From a checkpoint of a small transformer trained on Wikipedia.
Size: width 512, 8 heads of 64, 46.9M parameters.
Architecture: rotary positions, biases on query, key and value, capped logits.
Training: a variant of Muon for these matrices, 988M tokens, 15072 steps.
MLP neurons of a small language model. Each row is named by its layer, matrix (down: output weights) and neuron, and shows model dimensions 0-127. Each number is 128 + 24 x the weight over its row's rms, rounded and kept within 0 to 255. Numbers have three digits each. A neuron's up and down rows have the sign that makes its largest values positive.
A block is one neuron, or neurons of one layer that tend to fire together. After each block is what it responds to, as a language model described it from the Wikipedia text at the highest values.

L4.down738:093136132167130086157120173151140177113149132169120161134180087122116157108131142097112140106149090132105129131096136091142110086128156143119147117130133136115107113147116133160150097125116083150106115140140160123115151139133124099097117143123133119089106125153169177138153117114120147142065111104114143093120111146124107145097158175128143121142119135156152111152079124141123158142087
Description: Fires on the token right before the year in full dates, such as 14 February, March 2, or born December 5, in biographies and results tables.

L6.down436:084117108172084141110092168082125092125094111119105130140135097145127139132131093087111110107146128114145084102082133173118131096175083120117143185083110115137106118143135110116129121076097095115112131097147139139131107172113129113120116072102172157133115138137129162111131141130101103156111094118109130128090173126135099135098118118121137163144164115161125173105126139136137124146124
L6.down462:159142099125104150126147130167129147118150132176138171080122105136137104126132134123121085121161130124121114124159118155122135129150143094136147131172158126121136116160166144168127144106144118161130108123132129134187135098058091134128123132128105136130141128116101136171133120160150094124121110154080141154140157126149104130099084144157119162133084161156100119137154124086128136111142
L6.down511:134147116109139117104116168156128169116134136136127104106158101139123149154148133116169119112186114086149137136124109130105131127108147167103156140155157128096132109157137100148145152096075125189125135139120086086120149118120170084092094118130082113140192102166146136195152129130131115121145172170143148155101098128107136144130088127130133087173104142119099168136130135141135149107071
L6.down803:111150114097121128136121181158135149099116165144122125098124082145125124087113096073147107116128098128095132088152116108119108170142133151118130143122152149169162118128098139120087148109130113156144157119148155140090166146111142085145135158158092163150137122128151138117167093097131113152132110147109149155125153119161125096141144168135094148138124135155123134090108101135142112131099
Description: Numerals (sometimes words) that finish a designated name or identifier, such as Brigade 73, Bellator 211, Flight 3456, Squadron 6, Lake Victoria.

L6.down202:193157147185146121144124120131152126156148137114132158124139176148123069134180110120073152129131127118111158133090174139084102122132114156092137096095170150123129090139127123123138128113151101108119176151126127146120140134133142063080150133147157124090115082105140106149144119115112155136153157131185114117141124164164104148133129107162135113138147148107112158129137145110109138123139
L6.down285:155164138120194152135173131143106142137164121081126158124120138142135139142121146104110096120147142166125140145133098127089146127135105133132104133130099093146140179156169112131129119118142139161107101140163124136147119111111114080077146170119117144119155146111117125165136138116123128153119131126188125154117112132137146155107124140118104161125137155161148159160085140106165127108142
L6.down660:160150114099146170149167143069137122113114145162161102112140125134139159142081097108146115124117073131135125164124151105106130143144088102133150144124079157132128128121090114139050102126173142148153167161151110123065132149136137105110134134148131204137118106122131146114060128095111112097079114107105097099090096195124129171108095131150131113124065145111140141104117133137173163111150
L6.down712:100101161124114180088137134138133135130133140133122124117109131138096134136089142161134096116140152125133152123113115138143159129176131155107117164114143128134161147180168097116152081108119117112126152124126154124128124090134131096113099130100121190087122154081120142168158146110120105168116132118135135141158117100122134147117121125113123130115143109089115151103128168129111138102117
Description: Four-digit year tokens in tables, lists and citations, usually after a comma, pipe, bracket or month, such as 1966, 2013, (1943).

L6.down391:144116141129094145140153186136109144109134118116124144133111110124147136131141101119144139106141094139147120133104099117127171102140184158128126101140099132079177105145105095169131138125108158101152098209107164168120119181147108150104132114118137157087143133127160130120111148115106150115092140100101130114123084145174134136081127129161124120114123110137070130147150174130146159131125
L6.down672:147099125140047139132196102120081118075106139091087101121088163164143167117150124141116143100162124130132149121131127124098114099121126114124123151117112121158118107146180104138140157135099117108123127133121160138098087105129138121107131174123156165115111114114100143137106158120139140103143143109132140090115085143106100121108153152090135105111108103131127124111180142145139108135209
L6.down989:107157104074154152120148159175106106114145172124129152092124144174130128118158090131140149138094135120115175161124151159102132144107185090119118128114131113146138184117158134108172151131136138140087157172153142111155123149160094122146121137098100137154159115141136163134117130135097147122123129115105113097117109094119111120095104128096082110121138131172148118181120100103112120125194
L6.down1034:100101146173135146123108141115123137126139125120162160085123175150138152131147158163156089177115133150143079114138138123116128138123079108125123084110120129124092139119171034144071109098093151127119153136146140108115114110159141113134153099143120148190131122114142141140171124115139100091116113120098141125138088127137095136112178087155099161114118176142132137138138140119126146134103
Description: The last word or piece of a named team or military unit, such as Lakers, 76ers, Predators, Brigade, Division, Marine Corps.

L7.down454:126140158144100169107110109148120160157125144192107126098113129162127145110116105112129129089107115111149110137120141161140169151097125141131094110090122157116133130114152138132124096150137142103129139126148106114061153122140137129189143145164094146128142136175109165114130102110109145088115132156088120141120064105146114146135179160145123093142148133132107160208152114170109145089171
L7.down483:085133111116132150156165147150127155131135090112111132107118169142117130125101144104124138125077154154058109075122100131125130126119140176123106134111121159134154172126122125135102167120133106110154128110114136123151106163131156125119104109119106118116147169110142120174101098103086119179103123089178112132117117152079108150146119131146143157107098131122135109124149096141135168128121
L7.down655:142075138146096143113131136113104129111149153124130127147163128169151146125139131090091119112143071116170144181107147102156171156149139118133120160117122141136140072104126077119144105089159182140100118148105156138155133125120103121153162155131149103133128134113159151144076135155158101126103092111148166103121124098158128093113091124092094077108104098123154170126161143134133201112125
L7.down967:102130105172143101132108144150144157138117155092112163114117139112079179146129122159138113119138137124159137154149121101129119105116142178128154124120145119115096146122147117115128114141068163110142088171123102105140110168115143096159120148123149133139112129145120135118128113154134123178106098156122100156103075146179165179140081138101122128114119117177148159099093122104111164149104
Description: Nouns and pronouns for groups of people, usually the object of a verb or preposition, e.g. warned others, reminded people, listeners, visitors.

L4.down49:108125116102101141112134119111123110185109145132142111117140144092141159136142146125115089165111149087170152185158132139109091123140088127148145135195134100113147152157143129161119158120131111181110175113159134113154127177131097101140152134165147150135117121080134163121133169110139086145137170144098149106123144127142159148153110088107112172127083128113141125126091128144099108123124
Description: Fires most on the invisible ﻿ character after the W or E longitude in Wikipedia coordinates, before " / 55.86"; weaker, scattered hits on mid-sentence function words like also, on, these, of.

L7.down60:095135114194104129122092122103152120134122138125118149103148146174116114114072169141177077083146104108154123096133085153111099119123127148169142175134112161081135132102098106144116163118151142109083127156156123111133112122117069119150151113130184095129151068075125118137097119124127121130084126095127142112159128120117118160093152116104173128079078123173104109136132123103108135097133
L7.down444:097120120104104115110158098127163107138128103124094106142112138127132148096134152089144082112107131118155110116154117120126129083148122125107171151128094088086109116173163104134132089111141124145123160136087145135150111135129113156128131172143153110139101129133116121153127095133116118119132104106115116143105120152104175169142092105158116116120095115144112122128072155105146189114110
L7.down499:118140120123163132123079130116129123139125125117156150134092098204136158143160127154105086165174156108119118138095098147191102111083109128151073129132167122121130130133135119100164135110170129116138109121137159152157114139159146129129120103101127124138137115127151092156153158092175127118161121151151086125097118139126127096100098146150153143112121096146124119120136155156131146166098
L7.down1113:114107107125137137108135144107128119102138101092119135163099107132133149126119113104107135147110161124190131114153130109152148132142116149152114068109104148099069100108102176187101092145172165108197132138153112161162125157126148158122114146144137157118142122111104098116113104123134105116115086098099135118091153137112123107138113155148157170131131116173123054135141145107142166117138
Description: Words inside names or descriptions of schools, school subjects and languages, such as High School, Grammar, elementary, grades, English, mathematics, Hausa languages.

L7.down616:125135120135132170142134122132099115162119115085135125127121149090143142141074124135150134122105140114103111140162131129121151173134165120133126133131139128101129151122150127169105156137155141096129190105126156147099131106115138121110065119122158143108126155088193150068119141112138102115083124157169116117118119126126123136147134120172120150136113111116111108126152144102147158104101
L7.down850:129146096077123178140153106102067137154134111134099113121153109112170055149149153149158152133139172142102101137134139140103097167109133161136087109041130112137117138117124104138163156146108134158125050175105138117095097092110141109182108161142119121116169151146084129109142152084158124106151143109121134082134158121168077124119148121214131147141146128141177091119114177140130150165095
L7.down1100:117150126113132119090098121130131119121111120177105122120112156104138182106084141113128118115149139167081114117101082148130151090106112115111126130154122125101097152150138104149059138117187121134121112127153159163090107130083076091138114152167106165089148129149148165131148129121064136134083133137122101146127117156126121143142115126170105117158138126160124081135058126117127103147109
L7.down1137:101149093148155121144127143126111124138097109107131166080098148148132120135101138105125070166095107097158095160134095123103093149080124127133144153132132143129165130126105107124131118099103103116124098151086094150160119133102130140114145146123106126110137122096109155142151133099118062134117131110106154117116113123093121178151095120142149121116178124116135119146143127147099126142152
Description: Forms of "be" (was, is, were, be) right after a completed subject noun phrase, often before passives like "was released" or "was captured".

L7.down740:103140131101092149136101110121146120070112130140125125119143136158100123137154139152103129169132091148074106111128104106103122158145073082106128084116170099138157172144125134115135152092138142113150078103140143137101153135093093132184160111146136072132147152150149105142149173137113108155177110138103154159141153128118201101160091162149124130075131121122118124110165122130154144090126
L7.down768:170107138097147090104089133122097133104128104109100152138120111179103141104156070114138131104169119129154118166097145107116098147126111170138125098160112121117170116166122123125071176103122092139177154101116131124140183137124153138115116134148124121120083109109133079123126126177079165161130126118122109141118167123132112129119130187127114121105097142141118137105112141094116080095128
L7.down779:143183104111103134089143169088113143140121112127124190161151108143151110140118109115138137156103121079088122150109152147105129122126173124094143164110085182134098136120074123130105088150123116122133153153135136114144114161117131116151139113126119105166134126106122083107125123147143119157162171149104183127153123127129098121142115186139149126116140155136116132133109119137069137093137
L7.down1232:106142124166183135111087120127117156076106109149123155131123136138131152115136127166092156124123134151157107134139123152085135142121110173142103099130146189087130136108060146124133181113146158165121137158116136136142121107109152153171157165133148136163092111148133134153165165138143144111141135142120098131146133152156163104145151131134140132114126123111129151136115118116124159162143
Description: Cell separators, dashes and column headers in wiki tables and lists just before the next item of a numbered series, as in Set 4, 1967–68, | 40.

L4.down1331:140135106062128115128136148134146112149108120132092141127123148120094128099114133117129129141118118127168081110143104168112171112086098121105110132147140108120118155089113119118170143144103100115151114119143132073116149146170154090122132122114074182125110161098161125141127176114092139130147125133178101132134089150163119143125109083113132180112129138116137142114187131163152103143127
Description: Final subword pieces that complete a multi-token word, mostly proper names, places and technical terms, e.g. Fus-arium, Sim-ulator, Cro-okes.

L6.down351:096111112113129089131128167146159104123121142148097134185151071147086106119145136158132168125119151119100129151113161132100167156128146115159166126097101144134106132109104142111123159103098139113176123167154088122137164190128167127141128135118144109110120142113146109147157115093120129134137167127103090132133129123095173155154146128134150081139133095122099101126103143127079155168127
L6.down739:070144118152106109118102126123120157134137104114147086093099190112129139123093130112106147135074135145140179133083143119116149152101143148132124123096109122134153091085147160122128113124122118118137146122149096111064170123132145136167111153149087127145151125116102130109113153092142106119141123147129145110168126103141141124157142133093143137185133120122106142127129139122107106105088
L6.down849:050122141139146161120110155110118134139077133141108122186137146130093099154141125127110127094133138101072115094137154091110162132129120129163111137118134113113157093161121115108168168110137109129127123070084126173159179097128136138157098152117171095158143183159148129101129119123126136130130179125081149110124150153123102157123095140179124153135110131130078054131103120123171131112151
L6.down987:111117146185156177128146114113115131107106145119157074122134136139126139121159077106126101141076086172154130156110128143162160144093132185117093140122079073126134080122129109103132110150105116125164109101102155132094144121146164145101126121122126174123071139145132105113100124129157120149151171142087140099150107155107092128132115113144139143114136115147147118113108138120126125121148
Description: Month names inside full dates, right before the year, e.g. in July 1953, 11 May 2016, October 14, 1994, plus the day number or comma after a month.

L4.down1273:110124116137122121124112097072138158145137116129149151180124137120160097113142127122116127110133156160141166162104152111134121141133146127158098141089117076108086127135106136201106091139148165106126166103129150105108101154128153142094102127146107128156102147146133140139127136082122113166123169167111139138141119114111157085094150165140120087140136125135130160094106132127146134114107
Description: Forms of "be" (was, is, been, were, being) after a subject noun or pronoun, mostly starting passives: "was renamed", "been held".

L6.down44:100120122099133128143107153119152135088174102120165123154134132084110121093135118114145068096149131122124081114119153149119128139088128113167099155141117102104132117124096148142145096073177145134126121132138126155085135118166137124089129146160126162139120139138134139092152123128140078106115139163145158106132148121130140115118113122099099115099138140164132185132146142153098129106140
L6.down112:120118140106092195123159137133146161128105136133090152124148131136085140146132129137129150146102129128135099159165109065146109179109118147122126139168156084131113124104143106118155109095129105114093151154095156089153052145153150127151088099151091093101161125139147119128125154116162106112095140142128140127149136124126134100153137129140082153146165127128129115110164176136115095130093
L6.down1221:113137105115171146159110096125105173127111103096131152136123105159106134110083112138107107098145110108105118135112128180096105181135132134126167149085182145137117143146115126122108116110136095118072134136144119105198133147104125131120102156143118140133113103132174145152149119128118094150138099138162117119132139138134130109106161083109094173086167150133146124154142120136171160124085
L6.down1331:110173144135104138134093127178094127139106126155133093127175146089122076074124168137109128145115135182173117133116129153108149118113145163162083163118128158149153153146135134109073134100152129118107092101159166112134149137139133143155100135131168125120139110165143138166161118103117103152159131102123127151147116148126133131131113145130114126122131157138119121103148141096087151117101
Description: Sports-article tokens for competitions, stages and results, such as playoff, Cup, Division, round, and score digits or zeros in match and stats tables.

L4.down1315:103104127125141095106151174111121130119157113102144075113116124113141139120168094097152125150120133151081120172113145130103120161190109109163156113139106108124128090083156098132136157135154136155128168135084125160150115139146150144119068113109111138131120162132138097109113184101124126111118146122134140173110156126123130160140101128113091135129100141163126097164160156152128141061150
Description: Words naming a sport, event category or division, such as Hard (court surface), WWE, kg weight classes, women, singles, soccer, often inside results tables.

L7.down236:117123137109125149156121135158136125127121128125165114128111112125177114138098146088148126080134158117147130125100117142153121131138121108143131095111128084139136118104154111133127170152114130137085135129124176067134120142153164127127119138105145112144109102124157171108121122179152128089080120116146111135111121115140121120142111128140134118127125151104108143150174118146143106149133
L7.down415:128143119162141147094113139130113099201100125130090132122148129112176139100122144095150139175148148115115106090170109152089108153123093113161096133143112174174130137118143130117138151120119135154124102119100122135144090123128089152163136112085129150121181128140132127097135131123138119133117087155117107120101144146132152127141136164132147105139121117163156095094137156102111139153117
L7.down428:103150137093123173115120153159198122124112076121126107102095114172082147177091133148161119109109139108131137137126108142123148088140138136095131100132136107141127160135123102142135122119114139116154107114105150102107103125157109143094082135087114094143133147141112128103097119172177110114094166134114122121116090066136147161146124131142145104092141122147093099117108103100124164094147
L7.down846:157111117166112122130154095155134080129084123144142101083106126132106142115090139118147156109161112158111095118152098153100125088127117145128147132109154118153135140129158114150123155118115143130159089122133140144108125104176127149160111103133122148150126172086097087082173123138132152146093165150120137112154151185135108120145122104148161156115119115129117139133094144089081141137188
Description: Final word of a named organization, team or group, or a generic noun for one, e.g. Whitecaps, Records, Football Association, the club, party workers.

L6.down1075:114081140138135151129102109181117117155098109131121115144135103119121131141094137152108116122110133138100141111137109183123119115175137116127103096152141158142161108106067123138118131105125146127114118167112134126155127151093079118148124120127144115095123163103158137115100113123132138146085152167158112135100164145063142158109151157162127075137127152089112131105111148142139112157137
L6.down1109:082131109133142142143084127123125094141106089141151134140064141113141069137157119136138111151115146144091122160139135151082123134138097139104120119135128163164141140126137125137141100125160086148125068131116125124087153103109128168122173130118126128171127145174107137139129095107057159099136140134155136116156170118119139165097171102155160123110116110156123136138136153156140147107087
L6.down1141:098127106113177129160138148115135156118135126128139155148124126131161108125149125142131150113127126107114107140135117110151096106137104107140102091123177101118148148144140135145140135140114132173134171122144131134128109140125116160145097151124100114134113101151110150120155157072106130062136108121158104122121126160157089111166146136160102100130123108157156127085150132125143155134153
L6.down1226:134111117151117193148097120112105124161116166120112108118129148116124134157109150147112100118115138153134147130118133173113106136116118149136113119076137145118107126113144139157184132148102157109129116106170152185108119057138146126162090166155121106111125155135092136094153173085122130093179155158111127085176111153117112177188168107170152153128157116116144157131137176132152111108133
Description: Forms of "to be" (was, were, been, be, are) after a subject, usually opening a passive in biographical or event narrative, e.g. was released, were held, was elected.

L6.down723:098152137120144159158142133130164133117164104170155183091148103138094163089099118122147086077117103145134138101088134197129111123146104127146158142131102111135152067116137179137132101110139109144147157123139128147109168124120163099137133126086090112128103121142163146161156154110127111162131105133109085110110149107132146133083128132129140101074150126170145107114137124128084108117146
L6.down974:100096094178134159117151161125120085144161121114103119144152113168165139149098125111133113111111075170162118141107097118114137128123158164096086128134103150151152063147159073179144099116162109127137165179138132142124132104118082110066146126119120138139144076142129151158107133060094118142088143144131147107094131157165099146108130105161127122145067116149119140180107124120153120173126
L6.down1083:147125120138124157142126157112092169123157145120095137152096151107108116136126138127145130094137152104124141113157134140173117129134130147128138149104155122160159170167151123175121087131153099136121186108139179174114140107106176120059163108137111159124147153157179147136147130087130120111107115130125163120136109107062097120112129181134095196160151140129141140103134121131146132114166
L6.down1272:097127147131110142151145146102161143109132144126115133139113102152092160105162085121154135134118112082149082159119129136129155132106078121136109110122133103120138104124086103097130153105110129172110133163109099112124124118130136156127143154151098154141192125152107153159111165130144124080123120113137172104126129132151093144096127126170162154126131072148128148166109154108077151163135
Description: Plural nouns ending a noun phrase that name a group of people or things, often after local, party or a number: residents, workers, critics, soldiers.

L4.down774:093117121087127113136123137135112162098133111094144138118115139127070128140172106142131154101186127140159113100113123133128130141111108137112124120107199143141138118094153112147144137107117128123141129072130148125144094133140134151094147138142104136105149106139089160164142163155104107128094141108070144150128175132152093115099157164131138110158101144117134163115102178147157116131144
Description: Final head nouns that close multi-word proper names of organizations, venues and awards, such as Awards, Theatre, Arena, Party, station, Association.

L4.down529:159099121060174155119165158105108106134114173140128128118132142127111129150137167123141132155111146134097152119139139126115164108139152149134095115144161104118169104121123131127114123117101119111126134128143158142112096119107101132162126111134133128145134174143126171121069169131142116102109119102151140139117133132117122146156112152118090100128144133114084162139095102138124121121111
Description: The pipe delimiter closing a filled table cell in Wikipedia markdown tables, after names, numbers or dates, such as 351,350 |, Gwenda Thomas |.

L7.down193:158111125128141125131153127091109078124156126146141115104098126096133116157133148128112128136148132128131134107145126129144141139109102108115130139121143162136157125127138138120148094133140159123143114152142147153077123103124142123131142119161175113139155202119106080163105168142096105151078130105129120150120100130143153117125175148139112141135176073161100077117087094160133134133148
L7.down204:168114141120116130129157143125152127167144163143122132136207137130118093120150122143118126133127120128114146121079128117128157141114132136144128118231133145117123134150170119140111103095113135082090137110161138097148115135136150155140150127149146121137119130176201179141101125153121133096127138116099106142127125125136189137135118139139134120122158099165140104121135147108148125126148
L7.down491:144157164145116131162168114113094150121169157100110099141148123081170109119146127120144156142138141114157123179126110094123145125110118138128150097132098111098135125139146125108105116094187136142117134143156078085125155138121111137152125116164155099114167131148142135113122163144131119132125115113138114121085154069131180132109131110105147164161127130137162121133129077177126122110116
L7.down998:208147103164104109139156137154120127097119120109156134127179106130109138128119100113148153124107154106115145121159107110122129131113077136134101147150146133127132117166120089115160176123157139107097125134164132145116120149095169155131072101141139086100152124148149137095145136095145173120127119130125116128137100125121145115129147161151139127191156159142133118122130161117091100134142
Description: Pipe characters between cells in Wikipedia tables and colons in lists and transcripts, such as year-name lists, country codes (QAT, AUT) and score rows.

L6.down146:138170096080096159138104153111113138127129110115141156143101126127136092124125121112145148137101126136126088144118114115159138129129139161112124114152117156110105129095112127139111153132123091130144155118122120130123131131134097077126094131119117101144108121167106115132093140164053120159127086098129148160100079115127128163138132110255161136106149137126106109097111117173126125114139
L6.down346:166109122130142179130127105127079103103170149190155135107128148138100150111152142128167098148129120164165098169116102126154138145099162125114122098132099169143147116097179113159119126120129143135125134137073102122134113156137112075117125155087150165160173125131121130142119167126101108140103126127135140089110167110098112134154135131179121154125135085149098172102081127149143164166151
L6.down862:094149093120145156149145119153147108122122118112111115165087139164111129088125125080149129134134142148141117111094083156154128134127119134152116145118068123121105105187133120130108129144133126159111133145186086136144111121144126122136119117072136125136158100116158111119135130101084185082163121108140138120123116148157120129117121106138164134116138084115176149175118116122119154130119
L6.down891:103105122165135124123144137147118138140130113165141114120136159122135120115098144112101143122145182102122149114093132124147149120153138120123167163089137132103114096105138157100140128164144140128163127150060092117127133167098140168113134115065123150107130138134152117145151147131132117124127136149136093144119144125146119138093194129166145144159122135152185116120154131123123127116164
Description: Commas, pipes, colons and dashes separating fields in tables, lists and dates, such as the comma in January 20, 1990 or the pipe between table cells.

L6.down394:130170122123121117129140151145106140094119136112152081115145151123154091135089136173114130121129147125104110132102133117115179157152129140109171149123182157110159157114157155141118101116140124151083089128122136079127101134141145134131155104106156120104149100137107161099127119098118133119143144106095139130097118128118121106138085158172149168152103107103119131135133148100173126099143
L6.down441:161134163116142113183121172109102145123104101142156149075074116119150140115138139095106138108147124091138135174114142146135147147129098113138132123134183110120158099122122158121089140102128148111126135100132143125189126138089154125119106083113126145090120134103143145138137188110154123129091149122120130144114119157148099108099135121123109096131115160124163111067125155167118121162102
L6.down738:109136127150120121105103110158162139168131146122153095104154138141134134145105118104091154106171111137131117137122117110119145177150127145164122135149130112141159106168127126125106097103097104135100165108105097120144133115160144125184109108111157176109173104118118154111114100142157124186108111141141151118146138106184174120102129131089156116134146151117164129122126134180116117111074
L6.down1298:112096098100122152146115121090160113140109182091147141170126122103180164137131147142110126072128132126149126096130133102124098106096128120155078122141146103111108158157113148142146112182155115144130110132100101137132105130125128094093147160151119148125141106128088157096130144123146170133111128152153151125126133109149128138106120145108092135120128165193126122108119097118151167102107
Description: Mainly the invisible BOM character right after the E/W of coordinates in Wikipedia list tables, e.g. 90°42′23″E; weaker on table-cell words (Total formal, Rank) and years after en dashes (1849–1852).

L4.down22:168145169123116150119142143077109147114134095113103134110115117107093114145130109080139146129134095111131151178144116137088138120139107081111132157114107143148164103096084111083156118128128079166129127114135146148130121162152132118153125123103149127140095148118138088098120146118104173108134086119104161116134142093170149149147124094091112126080117158117110140160067162141102145092168
Description: Year numbers like 1950, 1989, 2002, mostly after (, in, |, line breaks or headings, often in tables, citations and article starts.

L7.down337:102152108121110107096150129142112140088134122163147137126150114177128105106102142098155145118125126125121137086110138098112130142165192104121123089122125112125098099121173123072153134136122131124137084120157142143136072081145125110153146118123121129105136126134103116103104164153111135166169167115096131130133160076168115153151125093158151092117142121133120120182119160147146126125146
L7.down650:143147125160099094162112167104142146126140156068144103092124076135113171115147113148119108119142094128169111111114117108167125096159118137100107154153091082102149104114135127152151161175151097112137120140119135116123146122161148135141139116120080086130120128144146100158095131136105128128152128084114093129171133122133111141120116151139115121126135147147138147081148163160088152129119
L7.down732:104090127116090133126150105170157146135128172108130153169138125116115103137119125119133148135154114158124113146160138130118096134143175141164144139152123136117142162159122157134120102144117127132122108162126112104106130129114156155152118138125092115141124139155155113159104100132143163141124111097150143107110160138144171103088082110112145098171097163164144078168136168132102161173104
L7.down985:129110139116091147096135155102150126119123163137124153133133196136151100173159113108085165137173105134111114173100172100126093135156140123141144131118163117131179129149127162102111163152118115134110101156076152139121145104093098103122117134153124115144109143156135127123124127114099118125101159141121147098152111140126159176128118127160123151150122142149122152134151172138141110137142
Description: Final word of named competitions, awards, charts and institutions, mostly in sports results and tables, such as Open, Cup, Games, School.

L4.down492:140153115122122154099110103116107152097163131134134109071141137122132193129140119116137148139173128121141139127098107156111121098113108121109155123095118129123150105091129079150147155120151146130173107107143151090154104131113132127117122105134130123131176148166122151161158173116107074069088148138103183094122120122120087138103151156132140131168156068128078157137097107160173161106107
Description: Plural nouns and suffixes naming kinds of people, such as sellers, teenagers, Hungarians, participants, and percent signs in demographic breakdowns.

L6.down187:110171136088110112155130101149122120133112126136135084137129133137125137115114144141089104125124124106144164134179125143117144149148088153110105085130088147066133135155136115160088163134095120108068150135161139094146128132168084126088131145132146171104125149156138150125076112113139088178142125099147108142150141123166069128143136106163118115180117131142109043122123106143131168111146
L6.down527:090108150125162153089127132074146142106153084122122133099158124128158137158109098143107122112147111153100118143158132104146090139131134105149096145126106094160186129127141107131085110143120137126126136161113104122087102141117124141175148115128109116143133136123171163120123174138122144140125128125098093080113120123092096134149136128117097134157122129113152128133142099140159135124138
L6.down529:084164096134159164149128115134090081119110151132194103162112158130140099167070146121137110159139125117149137141153119118123137142091113139132141140127108091139123146094147123141117139133132158142129136089143149124089153123150160116162146111107128139159102133154118114150095130122125112092145124133125086114126109129137161085149144078147125135131104129138128149135178090121138132111099
L6.down1036:140127131139126111121153151128058099165062118114070100123141137145099110123114103113140140110122155108148079127121165121144099080119141121107089111130127118131093103176097124145167158170091167178145114104131116157109097120153145176137170159093161154138150104130144102096133152155136103125125117123147125113116144142143145127088117108138110158152128100173064119155114087110139148136131
Description: Nouns for schools and institutions, e.g. school after high, College, University, Academy, plus some organization names (team, club, ESPN) and table headers.

L7.down42:127143113107111128167147152123142136118091137118108119131135116107140118131144163152146126135126115132120135156118089149139117153146117124074122076117096149149161114156160087113157128137138113090132146117129105120087085138116103077134091144144129105149124141168127096110217124175117131125127104083156111134113086122108095112088091086083074122096124108131140101173136092131128143122112
L7.down71:123175093138110147135154108124121160122150181105167113117130079128134125104134147147127128113105116116110120144143076092112166135144136105080130108102130089137147114127128088124158129152096134118130147135131149115101135116127141116093079127145127128112083129108154154134124155167134134128121092091141112103144147116147170104106112145147107143143121158135100128129168108090139138153136
L7.down838:107126142134145111128125096133146166153152187150126164130103168123143135095138093107134071127188130130138116126091078152165134117160143111165151143124106119121109139160141087156129125112133094132085143137175126112173120143131119075132148117163153153159149114099095113139155089111141110167152125148174120101094144107144117156167103083146152121128100141098122106183155143124160136165117
L7.down1166:177110128101112110157116148104143146158100148146137088125149162099172128137113152158146120132143154121121137138116067134114111135123112098127118127163150110094109156132179121135159114202123113116110153143127142125105145109135144140137123150112181068118155117128130156128127173129072152123132145084101122117105135133111150104129123148095104143145140104099131090157119122132158154160127
Description: Final word or word piece that completes a multi-part name, code or technical term, often after a hyphen or in lists and tables, e.g. Transit 5-BN, inferior frontal gyrus, Sekigahara.

L7.down220:099121143075172132118142129091128166137144133117098095127178098158132130094083120125093150089097144187100099108134109099143151075105173146117112143121134122111131129158144110123127108117120121096155098109110076124126117101125119133137136104112136172156094094112112106090094099132155146088168129124149129123123104139079126160113113125142108165148148123084131108128108138144126170157139
L7.down525:120153125161116163183190089119110116159154121126113110113145130068147125157086116160121132114125161164154174164136148129141109126153122135092152161123122142106123101131127170147161141086129123169110118149165103114094081125137129128148084107103131086176134124101127129144128117102126152093121140107133147120105128167156103138093134214143111109177166093144124112149145110140138136110139
L7.down696:149094101181133149142169126146111163129167112063110096132081134115123090126129132085106145103144146120152119165157139145113101151126138115099120144123130157144134139110137109141078172109144129116148120085178099131108129144133134152150113121129118069108158126106129127116106105148100133132122134125176151125122140111109101119159144157134151111083165141130115078175138102175106134147134
L7.down1216:111120137131147141152110162174099084134112130106140089142121143112095103163097145109123148138148116152149115132101150116119136143109142159149115088129125166134123123074134097127114143157111133103163099092122099084105129148105116109130114149118141129155108086098132114093177122121131139122147161133109085105145158123152147149144166116118094142160172109082122151132076164140087106125085
Description: Month name tokens (full or abbreviated) opening dates in tables and prose, such as May, Oct, August, plus name-initial pieces resembling months like Jul-ián, Nov-ak, May-otte.

L4.down152:161131145111158121127170163126133123089125155120112148134158122082158116129136136107110171127128146141082129123132159104118085151156071113090134140132150129119127129111118101126130151100164094109154118131107125100089150156138155060057116090132164127160122094141140140133123148151113162106145116132139091126104161090155081078174121131152078152137139147116149139107066147147098148123144
Description: The word or number right after a proper name, such as v in case titles, goal minutes after scorers (Cook 43'), and High in school names.